MLP neurons of a small language model. Each row is named by its layer, matrix (up: input weights; down: output weights) and neuron, and shows model dimensions 112-367. Each number is 500 + 50 x the weight over its row's rms, rounded and kept within 0 to 999. Numbers have three digits each.
After each neuron's rows, "fires before" lists the tokens most often just after its 100 highest values on Wikipedia text that the model never trained on.

L12.up669:538508469465522416440412590462530530502471561465482425520449423524480464487569454383475558526443501509542471624491464512475522452475464480464560544474484560481466511546579508409448531482512554555504430448487494480528503505515529479481465573419505419511489431572576469494511462466482521497578516589553444501449458555462555420479471469522586434516507489489536455430502445480461496519479434506578489506479532464512521477485566479567465456446546512526587505497515464543470430497513527523511389473503396479432586560397503550398587510397493496433428465503555458457495403491574513505370583436500499470445545484557516487480448621500438465585468481467485538574483481504554526636523555479468486508504581474578522544540509430573497601466415492534501538559485482501561448476409611
L12.down669:496469502631468508573540466406517461472535467480572431544482392509583456444469503518475513519463495585550491495553507413506443435569483590609469434502538383479496524483555431504542463546473489523512530447436435485567535505500605532613463601422497491443635550457481513531511471573579485492427557540482533566518495521535404467511537469546551535541413424515533395460438518530541502541395533502474452448508445421585584491485484494589522551480518553518576508516555461484391567494525493540530598435498565501483440492526553610492516484481473503492452494503508473496397516488534503512533467537473434509439521530507521480482483537509482557464460587528471440550498559470492468484438487399493605541509599516456550472461437465490447402466523500482558474409481527541424558474519469
fires before: "1", "2"

L7.up550:585562422404409511513481565496482475526488414421489541557530444560563448497480530457462531453543511455515609515432616606460508496468477567464533549496420513436493474442477496476473450440488496554436545503472594461570516565497578559506497481449471483487577463579469490549503459561536456610559545501362413476487546486549509480552531481481559466508499470523469513526616574538488471553428465518533516512469525400407538392505513411463595428463452494524513504510527477541565619518525513489455447420517490516566505531456526483429556477549467551424430560571497511530513560447397527585514480531471432471506447476494618492506517502517489554504534457570518512540504531464486405534516521417463555484423479439465462496514554498545527514529588474431449563530531481504508469528521609
L7.down550:390406502479528460488504521443504453502476491474571515431488484542577484501620516456495535465517450480463395572489417529559525539472368561409465490473612479525465625516494410502513549464465534540495604556529426483460543498505488470530558498537430458478426510437578518495409556400551493488498530484530457495417505399426531554537539531418526560508546496465460475540506503506557431563547431532583524404467535524512495426504495573619514536444628485506541447524514458580523500526580552476537445574554507426536603466517519456485495610458500472430557538349473397524557558494457497517526548508464556435469427466500568516406508514439500533506590489544509468511350419522426469447675430388516439534461561551561515541506551419554517462442536488447438536523502526452516519503499489
fires before: ", ", "003", "017"

L12.up841:488563498510467456505545496562479371410563500474571461406525523435471456564465588459468516482469477331399435556504563515478519519531508513564494485436525429442432533429427502548534528467611576549510482554497443572483545401499504573529546522420455555484482596520530468483527502530451516568487444512464542430478482430430553477530429445504539363442527497477545480503493427492514551460599481475434482479478476463549556441473463588488510523547459446436483410451488486534534564486454502475518548460458527463555488565465576437552453461473512537495534536559497528499470485430470457494481514450541425633489606468535461441427418607540537536500500402499511492512432504464536530481488473457466452551493496428557546420505543626492488522456517495534569480509525450526552515509475499
L12.down841:508489549496443465555445579495481467464528495542492565547412560526481583557458504498461440494478479541450534515531510466510593600506589503455469543462601508445571561464576555459480531533463444523422479567537575445596515540492398473544548479491513450536432500530497508555478502546622450526464495497452536474534540472543503507508436548497523419483492621460487465479543536459471487526507518545563534447505547513440449550491490481428473456498512498520541592420569499480462501489509457461473477508591464457478551503548482401489407541474553482553427486533526561586499454517595519412498487533450518467505426469447541622557431383448419475458442507460473554482490610499482415464474473586435422491463509513502460576480525512475534478425471581392405553463406486538470574520644503
fires before: "\n", "\n\n"

L6.up470:509491506468536542472607501434464551481591553473413568546531482549546467525541507474461516382490550421375477543551499563437519467515526457490550492523451485450473512474514538429547587482396483510484505455538526619495500464482510455458436540464467580452580445479474463530488476506499480494493594525507490500458534498477559509544491481486566487583517535472424584568436537519371516486473488488517550429607566526479477558376453575512386467516517519608464520596451502491595565482603532495468523485536524403476388491511532458477513448433448492535579424457464490485478497425450511434553493459481333490469506463462468507564511452557487527530546442475487492599397541518558415613531550548547498532449623459599489514537529542592358484523563455461443464459498501445583477530511583
L6.down470:501448544458451436648441541460488479569491413524553485588517426402474519526526437465529523482464560575601452461522471596555519531522484590523494488495528522534432578575471510457460533446550543434532475619489460487469524480416541525478509481488532424507490523513540470578456486446470538579538344484468435586484496583448517516529533560514453438436533546522549460465532474471524508560461474543507551530479434508605527551619540550441569428457390482472463530504538476487401436540494508545566493540417531541480493538461468588442533456536468529451427564430588436515574448580586491542486543454558561479438417483566491467488489470456444517447534588456508517479490521462511493447536548486484544491582429439566553451470502450561480454527521494483500478486454492543545514528412461
fires before: "1", "2"

L10.up330:606480469474482531444533516501503466403493489456644466451517469545468452439403592507516507521444471446456526460581474537565532496549564554526465453456437512494577471520499502449439567518420454481473510600551571492499476515528558495461426427619530479503433431434523464514583611478551549396571472534575435516461518451500552573478586548503527504469453522431508462497635530497412519455473480502477540431517425426454566538500482436503379551533564469566551549449482499515515561475541488468474515496453471408499465469447432509460485464585417551501508452519541449521499472416541527570540491492516468517540559522517573421405463470517472508508544548500549541496493536411485441594521579456430590423486547529519496490483475503495412472495414451465496482430586529570428516447475516
L10.down330:467553537495481521519486395535497501601500536531477522442429535492493495530583585512481530492459561475511539517421471503464602414497481450379513474472579423511406497519509542561538464412531486534485485501486528542602543495451485504552493658474554538516486509532446457567493481433483555444452464493396485566543470479498564416532569561567489579550523473506550500522474506507533473422501510442550540536464551436625447422534555553360543492471518479473486481547441476503519463476549545520553539484514583426528531424593494460484430489524504474448492439462478528479550516518522485510391567567534490486482470536486544400449580541450525478455466578542421497540402482420488520504487538467515435589538523468483386428432483510521540450450533505571537502505460566374518491505523561
fires before: ", ", "d"

L6.up535:536550407499533537441636462399545552532466486463567415460460452482545422558518473596520437527517530497466548545419470537574566534517513402487546479374477433430499493458508500393633521419503442454494461534452463523493587492414471590493523415487498519575477482559489466507504504454524465498475495493421557451410456450546416557490580460415523455478506546515470617471500403560615517490525384458565513570530480592450564557579497605466525491466552563563507578536549527527531438528456523511502489584469524538493539472476423533532582451555581473528447533606474552503456403438431562473383515561467530496482524510443393303461557535548499535417445537502537532469510532392479527467558545435465459525571555554450567588564474552453459431505535459513517458521498493410499566450439459
L6.down535:586461524472493406620518436533445422461524549561505454430528473528457476419510443515463448415497578516586493541478483443522539440502567510502550613499538541517507523598647514560485593548513530460482521545446561564478514567540598498487537652475584478360504509456524455548548492494533502458496507416459491581475543429385650409433512518574440618564527472473525486502558507542457469522485559569522574466474422477500591436441490443553421503537447484475452459498585459494459525582482427568517571518481403475517462528481475483506431424597460564452558508437436501610488513488563516481519517494492543458446506500561471617429545465490513446497449463581500574479445507528439517510531459461559539507591484466500448487538588515524605507536521491434500518560501428469473484442449585
fires before: "\n", "\n\n", " running"

L12.up871:465485517416479542472495457403572456497492548553519441574467545507598488446403415534484562515489457574429497434501473473495492428467459419513530552545509500508521451468422469552446415577533465491517544519517575528405484536512496560461407519477519467473456447525472492433520582405491495489568566460542500527535531559446528575464585508454549453436486493505432594540505418511461394583470499459492430482456547464531519501527493476535486459425531503518493517502525421475440519549532474371577576513488561462481587467526523530501653484543390556497501605522607470479546564484539504497554571539368605461512431472591470439519487456515530559512514469536434452513496604576530530586565503435555477550450552446551403495475435461531492567548492513539443431496543529526480453428500473
L12.down871:522441474511523553522530495496563543439593484485503508527553553458587528542467439441498484531526414478519557512500461499490488430566503593428519466418471538466538540399559457457483489476573454592514442436433499499492497521532515546503444598521486392390530477531529465541455505513467529495574520457559471515444460605551539426562555548619500485547498495505450496478498458508391450505439526625445494524532518467410470558481528534512564569583534433487471568497488483499486526456549436416484551546503462487512517474461479537484513532641430385444475483364463382548464575490455499586433513448554492546530510556452498537526504484525571527358398484591558516609502492522489522480538567468514462514427512484424486429394580514571515469471492499401529510496514574421485483577485581
fires before: "1", "2"

L13.up463:450523549506548491459541571459519518459440517482471527423448501523447524557522471527494467570532482449464540525413499504486475436554504456483527499514507448497624588539465404470477532545408447518432445525601538490570504454505463488417434451300536566529527495420581567618479435484496488481592472440531523456502568506493431601566518560517530460494505430466507563448519471467523560609532534557479548531479577435519546466546547519500557485518363468505519510508484480366407455488474434498472497532510487564548548427495529422507552473576541436452584519374584424526469534496532440455536429485513574483487529492512546436461568515529424609535528497564507509525372463551388577448545501572555417469493464482432534506453503493495452489483611496488519521512535529426409497525584480
L13.down463:400531519464483535455493492539483461469487456588522521584503514421556404481527459458507495471482500465498469427525471519468545502518455454499426501524513487556516545547490456618541561522511564447511470437591441588421570540423499498520395523531543431569578527501592431555416469444586496431444518514423526546555450463485532642490532487576482570524571573606558541543498495500471525566486578429523478478505486461582498445502432440544411514501398532620583513505516543539551525588494558535389490484494464558551477547552452523496480428477464517507461464501478515469484454404578673579513527506543465500492448481533452487460518492504556581491564510571554508460526474511546561504581599483546507534453468527539434538611454512563461537494543516488555482550449472477447514435538511
fires before: "; ", "\n", ";"

L9.up611:506506530424503500495536448468486453446551502484449454460522631475407515518503531562421459401455381508483471528520564500546467524446471430527451556507563572508554471554435567452463450461467450507458480483378521499475432460534573498478493543540526485498386535514577579607484530562534472506498563515533532529553454489558524433507511513509416496555491388562527549480561598487468659462555505496474436491385577449478472462466507467462547405533457586554459506438521466530455554399478496504530400554417517449450542507528491561469452469385586532511468453474457530540478472568416534488594545483431582481511529525427479468522471501474466521477529505470505406540421506585525489553463452472504482400498531473480481542527515473553407528501518526469570451505566544489534506486480527
L9.down611:593563547465438471499505488514529564569487544483574548494540417490514497488553610472536628592564477616539491471534534452508483429412470573525548585479544498551499572449506538502487480497545497564507448456372474487507438557463466453570481548506488369559581461441519617496485465556478492501538516490503398611527588588487441460495440495480465537523426498444524503539544473477413464483440540429478485539452476545472503468419566546455530509555537437532617535460424507551480526369435488586511524443488442536499485612505531527439568467495515405488478460529498533533512398487439525470491502416527471521483489380513443516477465497435541583423480490496463556510496488437493486481518478463433474581377459535569477465461562529439427492550526490431457464489549500420471483520492537
fires before: "\n", "\n\n"

L13.up780:408486537580512461498444432492562526467498511564486467521537584515525418543485560567506535415471536465360406460456453516568442407416486446510505513541499443392548465484490441509525480487555528475556537489429536529510369488410558491425406515549543501498585530545500609548520525573574567496539526472521594426470547486470567528510446524483498505496511562566556517442500405409556476511518492525499471478474496491498457426430502491454559505544472486500595475518439445520520480440500503508474496473551572444434498439498459528532607484487599521533454553491377535483549433399555534437457475488475386439521485465526483477477417548601394564470508452524529487540510426445528512500594479576565495515428454580600464504437551549510530592549476541499481462486462593519490484493531413
L13.down780:513559540491491534555577528547487476528465501467541562511444493578525521525458456535478527500597493493536531539533437500528441530413488519483438439536527451505548573515524328463598575585534473428510510478434563445515498392406528513424513515481521529506503542561502474480546529436616538507464474556382532529465517534399490483472505482462582504556492455574461393471461484417546528508569527585492474583483414544511511535513580557431535490402493490514537523578412422394433531455504484536505455509518517436533456485427558513546555477582488432538526378468427509535477477501445496503523500565488474499411496449563478621474547552520532391413510501528431441534534513531482425534514412486541388569490575477479471525600479484567507458424575461541489455492433543513419469522532493
fires before: "2"

L3.up386:518561460475497534494537536530531506559443610517573597485509459505532511549536453428476435513508562537546521465406440491541534564561479420539476517509485564526559451487460452455452508561522485544467513442513480427453535554383466469488518585463432538501625457399458559504491535498560579449462564518587554468458423431456496549486506526546576540464466450480610481490468481560473537434478492474493532456458407455528492583507452556531533461558496551487525575554494512551521497508549430501468559531473418446550528498592585564545470581446523464426419601417433425533431542493416506423476545549535470477509510510537499481562484433499512506465413442603466532477355460563511537423536436460562516496524493546539474499474513443581491432478560507538484495541443522587445442524456483
L3.down386:554518450445455604498434528577473602393465482446506555493499473475528414424548515409492468530531578462570472527470357527422566516481564488467460469524502423363478505476491394526532458530504594513557511492506437496455356531579610526508513585536482475454488511560470452601457506454502438416553524462562371557432532488534472519444457516477446413478505462551494518486485551558521509513504475449501563451491464538473510541477451403463600413517572399483393531419454458475509527424536520500531503548513559472477500484451541463376546515579546500596597575577542617501506639528492447416478468572391465541611475508503520465512504538490471514528491477451501597385534454452513465545418566580497449490490534495551470536466510609461527491433539526571509518541518593493551493575394518
fires before: "1", "2"

L12.up1022:440519402463489508472452469586504530489411562574477469545445496476476461467484470524521402516550507495548456503525431447436460464528515501513513574420566482512477526493502493437419569517438441519617531547444557503519507461489546453455530378416494557509494632459488469509499560394570618454484519511460440549539478502500519451457579510616462549468475542398483602514435575521536589510450495412469522474543423429503489567537537502482512513377461525474390492498502449519536472440483492542473536523508567574569504521489512512491477508616494508474502430488524434540509536528534452554506465535511549473551456501481558447504440508541571517577522504530497442561478633544467480596426536415492542530540469428496537583429601532424503542524502548518576464428513464494503401494483446
L12.down1022:454531457401502424482451505381396555561539484518562448489545480455544536515506580455482562487392490470519549445512453518493459521482562518436510392430509495448505521475484593560471500503502490541554477501394462398439514498502594450509533450486479406484559464453485520459472422480501447502664518491402480501407582530515437581510440534483519460489412528607544420469479407519636509537586509589450466546472360457430467498427480455516405571581509582659489515415513501579474469501549518552534552473439508519452619431583428519476549516548531470497429507425536474568554517522457519441541526484487493555490467530495535558539541447515539472495492536522447536507506410539524454497460463509507444449497533567451461396523503553499552496506500551566449538536565548508478524424462479
fires before: ".", "\n", " and", ",", " of", " and was"

L12.up122:451359403468445557479519483490473483509469412499454440445456571560398535488462400591492505534508508515489523595499594501517490493453576481449494500490595508476544567503616512519529458431538520492457521550492583586456481403461485473490506420526461379536468468493535580530475485517494549532524464505473506446482495550488467487518417538468569525488533417627438584536501471525409497463575540416541459502489533552504441520498484523452426500480447481422458541491407431466560515553516515509412473417548468513546470593450526555603500533459567572493444449482442559535503415478482556502404486529571523464511556435553524516454409534469433508432557537546540481488537538479495609509538526512517525561467400577445477549534511612478553538405570497611509558526459567601486423514520442
L12.down122:497559539438438538478525468447515533481526439491570510638644520574580533528466580517460537527539589532442588474539537467400438571514463460587482485559542557446597560409539625459487495483477485498484456541530609553507549573492467541538420386462575537517488492438522468480512524518534544529424495456489451412485479501515406549472472568551377453569423503464460526423551432590529547535493518433450562531500450461378520494552494485558564511439470541472601527539577478537437432439475540535541470451541422495453453502581441534470494474603442514496545464481577479502477543523388608492569486494442530569412470384533482535536456528581592430556562485462462532537519510456547483458489488416573482538546415549490426499479476459544490384596466417492535433479562503443548490547464407
fires before: "1", "2", "0", "3", "5"

L9.up512:548573527517529592444551479463492536519500438472479517565492557504529564501456523494527557468480530529535435448518504514518655543485538421525517479494446384392559535525486447625447510373512494497505361429492502529509457534462402584466544504524477528515531584458517525458445472476546497482476422563518478549510474437497451444441459463471561477488554470455490464435520451503593428493480535558505449427440487483491585539645524446473508482520521549518552507489562566534474459428419474527456530582414596514580464575544531450557619505432537500440449492529551443452524437408462422486490479361436506446587489486408504454453509546503555519489545543545503528414503443475463530524481455583553509525561484588436499469450579392463519461463548551485458467401521411447487562621564459
L9.down512:551501486551511500554492470436496492415546538534400408453429504548417451534438518561446541541503485469556507493495493499580497452449377538580472485471491461501523487506488483531484443508526462540583488461443509549538482589419470538432439524438565546501486458515458538560442490537489500578565519522443401415522466538460531525515411439546487527511463579577576526484521468482444518478510506425472518568540499529471467594479460424480507459466535478510521544589618466458458467454504532632506479418541496425504487523451484563488515525516557614509606467384437392501540454603595488496513498480615435523537457524548471482382467484524585459495495566479523515590544482525471504522566502419472531490403570486459556524565571531487484473585469438513551505559546575482516467480451517
fires before: "\n", "\n\n"

L4.up251:573555461455497500500437475430552433587579480427455426499420543566496554613478485414569529461515637510461420495496596454542495593489504505448484524542495506528495581458517538517488545590441460522534474468496575480475526516519455557500436507492548470529447514485542432370481511514502431518505537458468559473557542473488560482472513527502537549437397430556456570554473496579501501549467596514514394493483473571437443471483538551455473403548416562458473515462502423629460482558495531497520449489518441397438562535435509437445484515542373535462461604517495500545547496487489483478539486434405469519438470394504547585472485515610513538389516584577552467440494486486551503492477506441514475510534507482522362543498419477487582476519512534560524605556468495506439546603576517
L4.down251:459471521550443547484528507442481538485469450574564420516484454542566545506588515489572398505502530485465512408467501463475495542512502516452497570526385494588574434559556505549488555481547453447518428502605531589471583564568469512460473470444545523514527527428484455541571520526563537549532491364544511466524562444608465405458515593502404547538543543484582574575552421597506443469506426477570520542434473387448498464516391480521604471563542543538562497429492576517490468518432439539485515474484478431535502433488557461358537439518520529497506534549543502492449438429492441493425514439425571470536464472479517460574492516471498604472442505500626429569585571498498524531461422525530466553543500500553413401444535480482531436492550583464488551495505536487511519563540508
fires before: "\n", "==", "\n\n", " ==", "ular", "==="

L7.up255:536576509532474542459477381445517504505556558477586430456557450419445409477502513519509471594493492481466543545446472489528423546576497467460499564360572553547456527450567569457498551437483522444471427588468487583531532391618595502550431520422522482519533503520450522514574551503444505494487494451452476507530442535507551444601496495414531548561515485542474465533388538438463552542456475508393585483538427493513507520516495510539493448530499542526515518492475471555452521474458580455520469536535389445481536521490448529434560433540584499473542575547564523387513532470545510470454566498477568471451446444525489521411551561431508435500507520424552557479437440449510523516560474458409482472491531457549570499430470449502492507535517582542530415482481489525478541522480543
L7.down255:602560524392562501585503513433530532444492505508577491542456450572496536432603545504415495456505496484553515464439499498474511474499533501492537549474490533506472516441509402384503532493543542483472514450496485520465486546478481568482488483513556496471505414424486503466454442539509553623475475497594454494556425554400518475467560495531532507579485533415508509453509441519448397414557524509472446562489543460478532416467573525463505511518585496536484425532497459469571525397541512480525542539368460517472401579511465526458474438524457535462532441480524443508561540525467508521526456495465561517470526549505559491495506489438505574448609450546486531420537521485494543546446589454395519502496449497531486397421539552581553421444512480434489550478555568392482500560497566
fires before: "\n", "\n\n", "-"

L13.up300:515523505435505421504514544500598492535422494527433594501518464438500531508507503574523539474489565594490486530490413464454538560610522494441614505541597406591605513513501557449467547572443483433491517545532510491472536476465444497555475563483519526515522557487464472471508506429481445494521573440365573567395556524502441472526485519540557449526401539538557483418433398442541446504641473463545522443590451514439507558541540530507564495471510507563453574495435522493444544495557441544502641488464465486494614450486493513511495589479499478476452532478577467466478530490595456531511532442560558466433554549515566504494489467453484616373540487524406505671491538510563498511537451466507464543511580570486587576501512455500487555489463396583482464540465487592509464526373553
L13.down300:465427600469485545564563474495510478480525517527536475576477492421419501488512514574383583529487496541563517520489496532502521498517458505464528534334415466484495527545501511345468490537539469485537519399529471449523521553465533487468479514499565332423586579490516535540552512564444500565563466407451532591500548449542473473511432419455479476516445509468481462497443523528480473406543552538542474491446518484471477574504487566500443405513456493476401415506552488512506440431500494462492474541388542481533458529451480603567438548459545574507443588481610493476540547567506609564482522550439452542480532413510614564482459481501524467513563473643487530440492504501476548556449523519524439618505454457555526498525474483503538551540502469477549413547468465369513559489484510
fires before: "2", "1"

L12.up806:499451639476471529552570450489484463470527488462432533481453524458508448459488502507446419537572524547478418458503468523449465481462532529535447446533537494534439522439460461484560494418435487534567549492562541498551441476547538472496434469462531495484518457456389547524465467478581487436545434513503529468531519455474458565392473473481356469555503450532474488481511476468523516443504437542449476509457471520508492434473433495503468426471520587542503447501448462474491575455437509473489534529514474421507515497462533615490529500523554512453581582567513581611450510511545430646419543355535477498514472558549469416482518515525520476490477451545532547565503534553452508569409419545442513520490420463598422538545520424430489491563569543524476391606430517490452566537549495
L12.down806:437475487559517465598580435492512453496510516433436566429422512537477517446534492586468487448482519533510532528454550562467388542571608431468475490549524497620499426456554504553526455512431496386430481462475466460409468462527551508558457528578536462496528545468510536565575414571480490593441593519419473547540447468512504493499468465467623534489480505474547485426523534487440458513501551511490447485459507467489424494544452553475435482489500569521510561536471425564463505550575599468520438485392579470454567468523585478474610550496454493522520527528542467512480508507457504573448462455509471448507537442480561451507497408528546502572564523381539558521531470442476543515497445540532467563446476482463454430404480487514572466420528505535589573524565563446634366418523439
fires before: "\n", "\n\n"

L3.up244:549539539469561481551544416515471580504460437530450499488475457425548536464546457607530470418458478452508552434518525536564455479608556460500560527526435470486659471540511476470444420548425442492370500399529446493499508465527507459435467616551476526445485579419526560454514520415430456566449508516591402464466527459547553501537595560536418464591467441479559414554559489503505496513546521510432491499507426472487447524463493573459505460555561518565499440525554512483467464527498520456483458503492461462416491440545519526550500522422482434419434542435580523472603521453447464505496534419493441429474485455384494486530501508529481498576516463392496474594409453491549496479496444505480491497509577428483460577605462462495338563531558482567455539536507554465487471404510443
L3.down244:467529541469437550473524524518477368455527534446560609498512504394466533539498447425548461491447590444462539497453537459436524466493507609540474586481509601421459459526490432530445441522542563418548507473507510455514520464547546472492524400496515517481439455536484444458527499566591467565448560482494482539610428600440445465500473481595512527511520546477497413482514544521429601479571490485499513524481537529501534510563511511446541506582540500483620486514447460477444517403428502543506470442459432522569551553520395481477501543463536407498530550560567490479458605522589465465528427587457560483505519476540433500453415442391540392434521471529571536517518553494534552550381449449449521507449493520536441391439498421495466489555503561481549441550507445569531530524454545
fires before: "\n\n", "\n", "|"

L12.up332:492508441541510403466489493439555510479456546498418546529509495509376455431500448458524407556541558580461524550438526497527565526493520431549485525533468445454436485569498461495578473612455478511457563527515489628515537547544488534554524519530527534495465546471475636452476491551513539489513485512461455553542499545468532473452601555539441465436495508381369583515487560422542529508474522466494519380572469634348538581558528559529551476571527508561486438537506560525494568505508489470478524587513473594591507487528549565533482534556484595497452473515500501472396368511603502553617595589477445518526500481418536508501461451499458530530532527537440493503490526513470497530481534472517473507430564551535523547461549505480418504435579546468502501495496505497573470439523473
L12.down332:489493545507525516469442461454421474435474439429450492492560508512556484545503465528487493578547463529579557470463482485496612521495577497476476493424478582519452445470526523440483489544497459498478478511541436417442583521487508442476532522640444382588576489490507555461411474479423462540477493451509546513500458430507460583570494577445499554609559445504532448513445529504399513579415523498512486591544510504468517563526512525445564566513491558542510567524513496514545487555530461619470517566460541426465454504444440511516472544564481416436521573552460418564458440473384569489572499495550551516507414460501485548456486553417509523552532507529495549511531456507459564536499500437465465470486459521374507487562509604496545532454478595545548477584529586543462492530457558
fires before: ",", ", and", " and"

L10.up409:543452614504522438459419550517558501480590533493563565508481490509451500526464471422524499504432459483460488457457516548545451427571539451567655551493427552553396568507587458427534530419474467458458451581480603481506435503551528477491504391590505389557569469459528530599546545479465496511452443510569504487595520452566466488508526471562596559434502508551518538479560440599560502561519445530526487465437395496462473507459425542563496427464447504590428559465528517517475519535523488508506571478565609478535500479397508557440491504472537479485444495546482454514536450433517460480422491524551509582481499421548424383536480490488552483477481445511597531510491404515526557474563423493508543616502501561455449533436463495437440483477452505490494496444539545500434533499478564
L10.down409:427570429511566552484454407441555605515392464491538527500469486545589389567455452533514543519496512496462473510449532496487536466520493516460461524464534500485447477396535481562448517474498421409552479557427584512435528451442520500484473488438445474577548495473520577519489411481538432449583469453526571523496509501523449515553475552517504566484570532465520504542493516549572457490530401559536527385462534433402469517526521471511536469573493446531603460437483527483514527558418513554393619556437459448471525503420482452534515521554405447448483534467553495478574467440531507486486461455421524500495490532536520475429628505522486526474456475455521573376449432475453549405457485529493520495507495567551563490444537543482523646509532442465511580480487538436450487414478584
fires before: "\n"

L3.up858:397469485493440601536479554539469486472436541511549533457419424457465564449549475538450485545527566513519576506564539397500553585475488393477503529550587430482520535464493533485484546417501451508503459490510450483497579437367613517456484472551468539510511365561461442525429566527512470573513470486533527571475463559581548498494399529429567406504451588462480566454529480487565474516459395587455489438490472503526460450542507476478428443516485495533474545505509476509526483477513514525492445624461519515532520495503509602466558605466473474489546453505526491553428520443476507470567466499452527425409489480526534543549468493484481633512515411494456497574515582504505487573523538449420509454548496454658506553505518516549405498497484517455496460516451443448501526482564575
L3.down858:348516492610564517491581494473539425395504505491596536472432477495564544566540431461581526436502455468499540523549493502529507528503593428493492467563432489455413489469508495526426523476506562554587538592442457468502461579491450455593519454478483479550551568427475443478519577473423500611476482518483527528349435503485569554442486579448538526558426520498516480435541535543459404481474496495529535569429512450519441431399484555559461592560595482528510554587490484476498471482441508488387551464470437524566507543571438509526555500497501494497454484417588561446474502552421534434467410530508456451473520469572517482488380572464541492554499559465538551480569517558565481534467436505543557445444467486552505498529444567566484405404544526486447539488484558555478455477456596
fires before: "1", "2", "16"

L4.up346:543545436484531532568406525473361560609511500489577514505471401431464434605488528465516551533567482420499442429512471520498485473558448458535453434500594519426465523554462505448477520545458478419350593461476411542434551491439533452518495507444556444506624409516588507485415462425553519497415521512543585501520613483489608549526497474558528469454527374532493505514491444523544520558526461575461510518537484497409459489543513528484574487434453542505474474501547525449496524464475511403575524571435458488493434500474498541577488481466542475494532498448473562417457487533527544477453536540487404440501448491493436526480536473528500555503456537469524480454412550505498591531533509544504481435524440561502481536481534501570490447431607490562489529452508521490457528502477492
L4.down346:515428513478472516567513534548427397495498542532348494500453388552569515605540423556580480430488585535521493551396399538429502449480442494538532476570509484527501504523548548549535550539475525565499539406421525584463571584490465482476443442521419513499518531555481531473496534529499579544606511532527405504514523516467460513499452577504407499532525423445460496400484539409449445495529527584531500452522567417519575467465490538492465489582435638474474527445559476510477554484487466515443450525534535551508412508480549550448428492528444491524465517530503442453511480526576529460522476540595466478452476512491433433518484576518471545450555496466535525470407531472561572482433466519577525565599477603549488429549439487521473573560584459492439516480506502493554500537408533
fires before: "1", "2"

L12.up163:505526585396446498491530517471515416531562469473417497528418535470432534474488488437518518497413435573520456515539474557506577538458555390610540503554554496517451378505556468465486546543479484452550520441391495475526519489491448571525468542507461573496475474614442551483518483463520463464500500419556515512461521525470550539389490503469470478607414491498490489490516431489487461539483529513541504501431511570530441437566514496539622448585520508567500451487567441527534488504522457458469531484486585558391583374522507519477630454595461521496484522501473607468518544521612451451475470559477568442446523515535442576496423481461476558551539491466500529566511410489507496575488482517448501437393527496474507490480476588512467555509509521530542464439511551465529526533477479
L12.down163:432569477558453492596523534560560488586447547407470508500564520462539505539534538563527484514523425459459412470496488532510439551533475451495551551590549513520577502430544530463461508553489513561428509440426541446465379450489655512450471478584434540450500532446488542527526517464497471585544423519491437453432514574477463453509451463548486509471447542574453459470529429509438574410555482590559443511576367489481536478423539579501515563474561500455463480534401432534514544461470483441440428611570557503493372556454566577502626465522495486559483448500566582452493532451435483430561474533491535478447469551510505521545455502501494515455463547492491519506505446440594371469563533468550573444534420513523575494501492480516454528520477537517457515469553538496430477400483582
fires before: "1", "2"